config.toml
n_layer = 25
d_model = 224
n_head = 4
n_kv_head = 2
head_dim = 64
d_mlp = 896
vocab_size = 4096
activation = "swiglu"
norm = "rmsnorm"
norm_place = "pre"
norm_eps = 1e-06
positions = "rope"
rope_base = 10000.0
rope_fraction = 1.0
qk_norm = true
attn_scale = 0.125
bias = "none"
tie_embeddings = false
parallel_block = false
init = "normal"
init_std_qkv = 0.0419
init_std_o = 0.00592
init_std_up = 0.0419
init_std_down = 0.00592
optimizer = "adamw"
lr = 0.00245
lr_mult_o = 0.855
beta1 = 0.9
beta2 = 0.95
lr_head = 0.00559
warmup_steps = 354
schedule = "wsd"
decay_fraction = 0.586
decay_shape = "linear"
final_lr_fraction = 0.05
batch_tokens = 65536
seq_len = 1024
doc_mask = false
z_loss = 1e-05
train_tokens = 445500000
steps = 6798
dataset = "wikipedia_en"
MLP neurons of a small language model. Each row is named by its layer, matrix (gate and up: input weights) and neuron, and shows model dimensions 0-95. Each number is 128 + 32 x the weight over its row's rms, rounded and kept within 0 to 255. Numbers have three digits each. A neuron's up and down rows have the sign that makes its largest values positive.
Before each neuron's rows, "fires on" lists the tokens most often at its 100 highest values on Wikipedia text that the model never trained on.

fires on: "ort", "ion", " rest", " addition", "ist", "oy"
L3.gate502:078126181151092154196120124098116112042120142135218067136152131175107145206192154122100172118128179186128129134115108108108092162103130066088113152152078129124033166112122173145123203101166141115096090138125141072177103108129126075102127109172155071208110146114129120140121139169071170140
L3.up502:111061131081116150093127114099158148128147126148141122146172146133146091142112092101201082122106137091108128128128096161078114134119164108181125113092124084100133090154098196142202228116154132108166097108168114136151149125151126097073134173108093124129152091117124110149190097124163147145

fires on: " And", " Don", "ard", " Mont", " Bus", " Daniel"
L2.gate192:093182100140143144095144095125129148109141077077138154131094125067122173125120105080097094098109131169142135127140140125108094142125117082105107112141162147074114078206157170190107147139163150106092138150115154189194132110111069112059120107106089089167112140157128116109178150123139132137
L2.up192:118164091160180148109108100155148116150104077083177161147068098134215165153120140106132097086097204196157154160114092137135119090099111150106108104120138168112102132194065142134097144104090108094143121134116161150137156114093149168124135108126119125170123110079108126132126147137129118082

fires on: ".", "o"
L11.gate146:055141150132141123103111103159078110115156108099044180117129152113072141151110118075112165179171088141121159161128112129117145181188135142133099116103123074079142131165166109157120113134164162177097099138091141075112106101182173118107119125135116105140129155148115088115137111186096117102
L11.up146:187159135124099117115159149176110131155053125128130103144125108113150109096181113145194091119162116058119157117211105153151188123092096168122129198166162142136148116124097151077102111169134124086146128133161191165163131120102147088088137145098106048179141114166142182172169120109113151119

fires on: " Williams", " Ann", " Robert", " James", "ington", " Washington"
L2.gate281:131103083129138140133125125143154083146156102102101129157115137098138180114132111197134133117118122119109097130158170105109128128093124169134121098087096158100153162142101104135101122161145154131081121160130123144121114087197167178097086157093079123170108124210145094097156093116111155124
L2.up281:086134115130175112116147072120101090157084162109152205115101085172148101181130160109143146120150141100062139084168108085127095129142133125158153083115127141126146157079102112156128157105099143121181127132064117132141135163165136139081099152062161100159121148195080177115142116164149106101

fires on: "ap", " Play", " Mont", " Aust", " And"
L3.gate554:124165125137103179107158108092117130103107071129113126120134129078131161168102115102117151119115101169164126106157115088093118159117141101087119148149120130106109093173153154115121182125187087099149137159207133196197124189114122128066104114087100124200116163159105122130178139159119110091
L3.up554:120106119115150113095117099103103118110098059137188164122108148123156181133088156141139078127084146121213190107160147151120113122167122134120113107120136171047103146135097113141134147145128078113202116175143189179181143145129203132124143132130126085153110129118114099123098163131120173088

fires on: "an", "ans", "ann", " San", " Pan"
L8.gate254:148101133179142132109105078093154170083073096171112134101208141156114166134127136072126124162157128162132117150154215120123070120115171067100128147132094112125153156134166111143218160091179123105120164136169154184124155159154147120106133091139118094122149161125080135124164135095055160099
L8.up254:175142144153165131165137130113168148145095145133086134134210108137102152167130145083146113128173105164112119175105175095133060126113144141094102125139163141121136170129135104167137148099119150086136169102111137164107089200185153138126122091151124087098158131141085085142121072095088144141

fires on: "ated", " of", " as", "ited", "ed"
L6.gate429:132178139132123111139093169118184136113142153149064123147109136113152123083134089109110175146129125169202109111158078055096103142201083117136142106147133118138147089117123100154095137100107122108082099146152150117152118115158148172122117140173090108144136146148141156160139107130127142135
L6.up429:127151146111114196139085205124135187045107166118148140105130116157109156135162209140026092117194112147086123086173163130102171182149131115174166119135085121146149115065180084075068181122134082117095112094138144093074158130149101114165147167128109167167145148128122057113193065117121105116

fires on: " of", "ed", "le", " later"
L6.gate428:120150132115120097190124127119171220096168146072149138104131105071154134183138121089069130117143085171107155119167108034098109181164107128174141132139164124095159140112141129084077163179124110124119123079120110134158114143190139157116106180151057131096083154117155115125080075074086128148
L6.up428:071255121127145132123132103160078149091103165117185145140127104134111158098150159123155127157175091047108104133177137070131128077226123122148110143125113086172079192201149072113177131075123111131097115136095139113142161083130110119178187134117113132167143146098131137149148105122177112150

fires on: "ild", "ark", "ood", " Red", "oy"
L3.gate647:178143193143125171135190135084110072089102119150159105143111108144052147066093131144081160135135088132075152164154103164156144109121091079118126072074163136113186144150152112100128084112132192105056095134071118137182117148175125089133032134118065166134131114137121140155128148108151158197
L3.up647:137154183102129112117125215051132149096098107142191097151096100183134116143118117212102118158127128110112154118195100137200157104085125126178106066092108191081145119149126147174124150139143138173122126088112090139173125162114135153125109150114133115091112082133208156157140123051112104222

fires on: ".", " Par", "est", "am", " Cat", "an"
L3.gate64:128115099188165154129101114189146104106160108159121128061110180091108144116101051105136144139153115118062092129149127134149095130101096118109168062172126146127155160108087123164184137114131147084132129089109186153111090093144126166160111097118112091106162113131103128126142085063135128099
L3.up64:113145132134111123123118135110149117134117155134059070149165169141080177094175126100125073159130168099119142092067191111141081150126145115110119162091173151095082137134176072103064162154125083181189114102156102123103111097114107110088114140102160133184135143122125083091136063158110123120

fires on: " |", " the", " ", " his", " a", " an"
L22.gate323:108113084116132131112061231126126168077106108132158115090142135143113113087123118116122200100082119092149168151135115116098177147173138099155145101161088148142085102100143149115143122128156145143063089136107149217131189121111160132128138149097096119112098115135149122157144105130120141090
L22.up323:162136067099090195158105118189163144094150146169157096121113191129118145097152117113066127201128204129157128142160164208071056114075137160120088106141115141100141170134143169065140147107155132085107130139125128151112140079075163085166136096141160106076106117176101100173145157133112149173

fires on: "es", "ed", "ing", " period", "rough"
L2.gate92:132160103192057107171056110123076142141163127101085134158094082172145196163128172132117114176115135175154151094104086116168141106134140160138130191148156171117181163101141110156144165129126125122173119120120127092149205178121114136113126071083162106164118166149146137139063092109134135124
L2.up92:111114129146100114149046155166089124136107113104142130127095076186086075158155108151170111134129148124080120157078106140150137116138179119103129126117085170152105132116140157109191139113162087142138112173138132115189140153134103093121137096032199143163127128105130105087123136126123101142

fires on: "."
L22.gate207:069128166131099146119119092113106070158148133151136115130166082066122118126161130134162192192180137077108114160077118094142121119097131138148181099147112117114123155164118142126125096136125130153174129108115105081115167098213144160185099112120097094080170156128142147104093138141124097132
L22.up207:178168151088120135119140133154170178152124114145114080074082115150156151062119083082153126115144121140112118126150139140107096158072145183120096143171139081126129167118138140114166106107175176138134118131161127132120100120072118114111173142076120117086157140116062181110174146161116093022

fires on: "ing", "ong", "ent", "ed", "he", "y"
L3.gate688:099097130087148091084168132116083128079163149152143138193047106123127091117129125137172165143103054102106093157131137177097145128124094110131139051141109155069102162197142108146194152120123097095157080115106155161153172088195128109098088175134194110153103141111122118089144154084102140129
L3.up688:151107136119140103147182186167024156108071066171156150141089141116106083110171055133129160142113124110114125148082135115124152128089139041132106110108142102119099184128103092057137152086150053076185102167061101175115066105154170172155188100173135150131137117137114153118189150159103150120

fires on: "ite", "side", " Florida", "ed", "eed", " of"
L6.gate140:114165189174109085114113102101085155082122087118129122131090110088124121127134118169105195119083106173173080102122122099159122111141099087130148088145132144209131138155100152093224135136133121136152135104116144174174143192097106097171125127133142103196167205180097114156142109126121124151
L6.up140:119158135161133117132167096156091111144109110152070112106140143124160070113103131163135166177117133117153163143174148113079137114090140158123102130100155129142169125168068194158188084079106096151148123101093090055107149079148162135104131160127100079152123165174164067133146095160154054154

fires on: " |", " the", " he", "-", " se"
L16.gate748:092148105137144082167109148138138124163147158140117129145164172182097079058085169102151144154095163142133170134130157176112118106130167080175123136132115089122101166123139151060151089137182136182096142101109146164172151102179124076094141091143097149081105154077102138128177103114103154134
L16.up748:134154141138104167145113155111160121098140129138087075193146219119141173075095201130093111130130122100095100116109128156141089154059125160129150118190138105158109112092078153083174143114143119106063196147064097113153129125172121107141137118133139154094087167157152111104098113115163094131

fires on: "end", "ent", "ort", "er", "ist", "e"
L3.gate180:104062140101141193104092118121112124086129100150179049145177090121164093154104098103131202106172142209149135130149145145152160191101135074075076146156089108074140129140153149197077132131110174119096142145126094080141091136104135085133159124116101136097102131146130127098127113158119121141
L3.up180:096164149122104085084219123095166151157153090141103173144130093191157142110134129137129149124131167164131131130122135151097129163098075136109176120158132130096127122169103216134142157074141132153138030121114088120173154151131140104167159124109111107093116123138121081126167134088157106063

fires on: " to", "ed", " that", " of", "ing", "ain"
L6.gate611:065093186151108081099169142135087126084097152122146130126104093072080148191059142130137156086146132128132132162147104080149164120137113144123097147166128124148117122222131096146185110113093121102164100115111153153101160167105095145054129103167138103168112118134154153146094118075100132138
L6.up611:091107182165127120113122131082089095156097144132082064166112123094091127122093188131154146119114094109162114135142116092169135128098161118099094144149216122161103068149109116095144144163129073132124112130148086139082120104160168171092125151161141116159156151169188144052120139170137154094

fires on: "ot", "out", " votes", "ust", "od", "aus"
L11.gate350:142135105117118189092151094123108105126129167167171101123129116146146161156078067119103162110104092143144177181171099140113133151171143148132135169161114115115077113157159129114104093132116203130108074113089106187093121151142157127077106126150115133195174155211138157140138104077137113139
L11.up350:144118126076149134106158178125138063133208174147181113182088156142116169061158120142131129110150067100173142157068135101129201089159153113123158166155111118086150123138097139104092092123128092075141107143118121106189113194165167148120112100131142103155130100122098131147123169103067139132

fires on: ",", "ion", "ing", " of", "ions", "es"
L6.gate332:111145160100123134110154149158144105140106093152177112137123110089113203192129161146123114125089080157114074150135128101151173136074098159071115135160058056130123094193144150118170158133103129081142095174105195178159168153112080116061099081182173127071084116123140147142125155076134137091
L6.up332:162064149090124171138159131132136154113077160083117132132105130089134126165109131162098133107180112084098182120151109087116098125191156099076047089073154152161125113155115096102126104173111161132181131173164135155153211101123163166098126087122149127143150112176137129111134133137141133170

fires on: " S", " H", " h", " t"
L22.gate294:162112116149096137097144140090152112092156108112106104077146171130155150156135131131038152126152136157128144158096157105121185175157178114141026172122157184096178125153157231109111098122153178123169154158130179105241152102150085145124140090103032121128145187112137036164155127215125090142
L22.up294:148143161151178119116114098170096108185131138128145179076114132130116158163152127194112177115164130198118098074048150143111088123158143113143190167108168164120140119037112103153089153095127156073110148135132152084135073123149155131160159156114079111124127174137185134084128097130157163171

fires on: " H", " S", " T", " M", "h"
L22.gate493:100115124147130138134200112179127151122192151120111105078183109104175189133135164141124163154164137127129127133121137065100134185105126135147094104076151081093110077146212121100127150088173164125124154123082202098163072070168119141114072115178123093136154159108153085151111157131178143138
L22.up493:159116088122182102186121103098124071173105144099072137108168150151171107129155162149121182102129162114123126152140157128049116164141120129120169098049162154077109123160114125138064084152202125123093151173103112131137137128113140153156147109118096153145092133164152113122128122155189172119

fires on: "es", "ed", "oint", "ities", "ing", "ree"
L3.gate54:150175154174078136144130063124128106146112104086133099133148053137146172208108129205156141157127110111127160114110090112119119094103168080152047158131131138109132099072161122150165148168118073118130131151133103210093137141109117138100119088150135094118079121175127190154128155148109145094
L3.up54:142150105099172151090052102114076116124196147115133086138110146092154140133121087185094153125112121128116189096115122151164158066176209093140134206130090093156098159109112181147154158071138122144152114120117121154165127082130074121158153129073160118121151152118154165095159091101148110107

fires on: " that", "c", "us", " both", " of", " up"
L6.gate151:049142162151138109151176138131129172125099073107145128125156095145104110182099108144082134128061114132173126153124122067176126171120105135061097148169165170150145122209168105120123041084076135103128129108144171165111091128100058092119132069147156131098114130160118109115098111151066088150
L6.up151:082168148158093085153138180135119122085109079150151150125141120155113108111091128163129116130101179125153147153067153142244167119134117146199113136124152123149137165103142147140111132120087162160182136086118069103036160139111111082113191098156132071115175110168122089160167103201097084113

fires on: "oy", "[", "ood", " girl", " Boy", "ild"
L3.gate350:160179212156087125110190151092146170143103097090150135128138176181094162157088099136156106097072104126103125093136088175173060186124098085120097091110103123152125164134160151149199106093142139127102108095103132165191069152145122117162121123123139189092165167112222143104128065140152122228
L3.up350:150133212104134133132157158084095098171114111060177174122165137193156164165124153158087182141166088210115164135183050107146128180124165143113106064130109161156117176120141124175124112144124105161075098154106104126121142138159133177123114169111114140085124149123208136137065124159095081135

fires on: " is", "-", " has", "s", " it", "=="
L21.gate634:167119130177099126180172143102143152087071079158109084139127122126133144086140123106123147079112174140170138089131143139069133114062127101095122149118127125115126094113178090132097150116126200130184112143112050104111174122141119158112115131155153163170197186115126092112116131090130130110
L21.up634:128133163146109111143133098102136098148131132158113098142134120097126161111158147107126165144126092164155092182136089183177110119051162139106107102162168141110118147141155047096126155073117135126201137113106113133124103118075155130088148131174153126145103138127143136131080170107132115098

fires on: "ing", "ong", "ied", "ush", "ink"
L2.gate832:144124135134159086132154119138057109089118142081057114092134136129084092143116163156094186153088084119102148189106136159176096156157085131100144127109130113155123137084145162145075172149092100130199100137094146130153094077164038075151084174121158119163155132105165172113154164146140131145
L2.up832:151105154109105147170166192171079141132171162099100118111083105102139049100109070154126141129122139136161165145131078152092182120137089133152155177122139106161122168095163083143149122157111125149137089089114159109155099132106088194157139117121176094111088181131088131083173143119134167106